config.yaml
head_dim: 32
d_mlp: 1024
vocab_size: 3119
norm: "layernorm"
norm_place: "pre"
tie_embeddings: true
parallel_block: false
init_std_qkv: 0.0312
optimizer: "muon_variant"
beta1: 0.93
schedule: "wsd"
decay_fraction: 0.892
final_lr_fraction: 0.02
MLP neurons of a small language model. Each row is named by its layer, matrix (up: input weights) and neuron, and shows model dimensions 0-255. Each number is 128 + 24 x the weight over its row's rms, rounded and kept within 0 to 255. Numbers have three digits each.
After each neuron's rows, "fires on" lists the tokens most often at its 100 highest values on Wikipedia text that the model never trained on; "fires after" lists the tokens most often just before its 100 highest values on Wikipedia text that the model never trained on. A number after a token or word is its count.

L3.up662:114116124155144119184133154103129107129108120127113135137162104111141100106138131134099118155131147121106129148107131120104148069148166119091127139113101121144163147131119114134168171136169126147136114147095093164144120127118156135095098098134128099152148148153149160123118103131117115129121114143125130125151112134126094116097123174145100126080140075142136181137161118117181168115151123135088116103128112164129112108157125160121114138148185123117088139074135133123147160190120109127144116123084102124140134089157095144161097070164123123161095111087112144122141117118140087121136117109112165151132090150134145125152167179153120164131125121158142101142086099136115123144148149144120147125137136183138157173113107163149076087097093120109145126119136095121176115155104099
fires on: "s " 84, "ial " 9, "' " 4
fires after: "'" 83

L5.up13:153127153140157155164176147135133140098101123143135138115126145134168091153060116130142156134122154097146074089104130077102106124106142078140128107133131138119145163118123113104147170105098155174106121124116123120160155106129163143128124137100108119115128160162120099120145123095085130117134105115176111124139157152149131113123121140127142098120131087153102127133112100111087119147087109126081143105137135116109094097151137099147082127126082115145138132126143129138146102136132139116115074096151152153149139143139112131160121140139156108191088124108110156096094154112138135119115133133182148117128127127115176154151149197098099124128151129140102124135147111103153110124161124170136184170156150167138171111123143160070126098130109116132114101118124134171165089136147133
fires on: "s " 31, "its " 28, "their " 8, "ts " 4
fires after: "'" 28, "I" 8, "on " 8, "in " 7, "of " 6, "J" 5

L4.up594:136098125139145110139161122153148122167158118080167122140121143147111176161149099091140145144107143159150079107146106151131129122152097117128133150157115163101106098075155076157138133116086174099124117129121119131126165182126148093090110149132129126064140122159127166112106168103127140158165094168134174123130103102101110135165153105149122118089107098113133138128169125107132089122142095142124161175127155135096081146133091112144087084140093117148115134125113155171145101093127112134132165134129141141124103099119104144118138110125087175134130132120149164144136125132071141143147103112151076148170135152108153166109149076113093120103143138141136154094133134121150156142142119091117130147129123114148139129085136128122133154118102151120148161108112105107143135111125136
fires on: "==" 93, "\n\n" 5
fires after: "\n\n" 52

L7.up443:128086155137119140125116182093117093127153132155109114144177157138139091129085172122135070131169136171138066128086149126086103138129149134098149126146149107132179128099104115108135109099168113172127156094115151149106142107095139109114151147140105106171122145114106128103122101129138139138104095118140128118135123116141070084100139145120136107117081103123127113115130161130117139087138123127113122122162141139139138107147144109099088117163083114145129140113110152183131116157156143106146163122132126056125090130172139123092138172116127116138135136078130166101102142160139167152142122117078142152123134154104144100137120185110093151139132162146160130106111104166176165130125123089110149113128128132120116139105167128128161153160110134175124144108122135126126113130138137
fires on: "s " 53, "his " 13, "-" 5, "'" 5, "' " 4
fires after: "'" 54, "in " 10, "In " 4

L4.up53:086147116094178123136143135115123145135147139160135108139100137157094159121139167107094188096110077102159124156093120161122133132120110063139140136125100132126117109119175112118095092096121144158128104137114126125126115107131129167135131117069099142141148157116178143133150116138113124133141160140139103140109135154101122119148151074142149112128119155122078160127218167132103098114094113164111142128101123118166116167093090125142114141134130110134114127127105095153096126128122109145110108143128141108117147131115117107152139110141129139155152143108137167175071139092130136115123138138096152090119159110131159137106108158131132126137105096109113094149163094128127109140094143146134141168081136162117095155146146113132135157119115138132127181125099142145162188163082103
fires on: "and " 31, "of " 20, "with " 14, "at " 5, "under " 5, "in " 4
fires after: ", " 48, "but " 5, "that " 5, "; " 4

L6.up909:126092135144116127104146154090132113068152150146121106103127119121123100142091160127137075161094180125113119136140157178109142078148110119121114142108145130139128159117104111135158166119089092151158157141167104123112109121148126099127120144116132129113142142055103119083137119134102158108105139131142129093158132130131134107130138123111112101137121102130127150105134122124108082144138149101130115164154142143126105141154184150091141128101132124087132131134083170078129163124142122158102120128158157102094119104120104132109108120126114152154134106125144158089121125148112095142160147115108152156123121156166151129103163168097124126130134148131141194101117175127141168139178164118166123159141070153141166079146126115119082117148118129129100104132156115148145175126136185
fires on: "s " 33, "same " 15, "such " 14
fires after: "'" 33, "the " 15, "of " 6, "in " 5

L7.up870:142125148082167132084116146138119119130098133106154130196127161120152092135057097112164144104128150138136151135122121129143159150105138090136127146108093105148141090110085149158118148116149168120111139119165118136160118097156129111093148126122116165159161141178109094164150154121137136173127113143136140111139182130148116110101135147153132103152110116056142132102113162117124113134110139121143143114124119138114144105107140112184145125095099089117112117169104147143148138129141108099173138142108122104107137130142146106091149127102129114089148108107109142141122099140154138133101170112131108112123100134138104137130088131133123151150155121144097087146130131157122080183112108139104097148118099177120138118099130134073120140132144161128144155071125090119133082196119139
fires on: "S" 10, "4" 9, "1" 9, "6" 9, "9" 9, "7" 7
fires after: "." 58, "I" 12, "Sy" 5, "56" 4

L4.up613:135118126094089123176105114113133116136142107133154120168129139111135145107062101138129142149115102131108138124137128141125144114131073117137126117155129161139161133121088151123131106110135119149117145094088135135121120111094121147155142145063073122119121187131146115151133118120127124132149143153141104079101153133138142098159146125089130096145129152145079119147137089107100068198111124123145137120148144130134103173095122100108096161146130118092124112092136144112132137172127126125153097116137139092068083165154108142113146131127146164149128117100110148155157132137102116121104112124120104104138161159141174142100150143117120123153125146159073128152142108139134137153145139126122121082112175153122141171096172136207175102099144160130114137146128121156129152148085117
fires on: "as " 24, "the " 15, "at " 11, "in " 10, "by " 5, "ose " 4
fires after: "and " 31, "well " 10, "such " 10, "that " 9, ", " 6, "wh" 6

L9.up396:105118167165138078111123163124174119127113132140139149109144175112145132126070145144117124161184124153164113122110105094156133137135104142154138096122108126135127112092134146139119173109154125120148115081117105140119120139137135110061136103132143130114099140122129091146145144163094106112124135123108121121154141151158080139133151143175177102105091129126148102110105129161145189148111092117158130088133160176139147169094125092166113147135111125133123132152123140132136091141135109127142074120136162084171159105134106106114155141115121173108109119133118109121148142129109125133150120101118176078123119149144064115081138125147100100135114089149124132188114103130153083143141126139153132096115109176168112173123135128132117125149085113132146146147116097110149113130099104
fires on: "9" 17, "0" 15, "8" 13, "7" 9, "6" 8
fires after: "." 92, "it" 5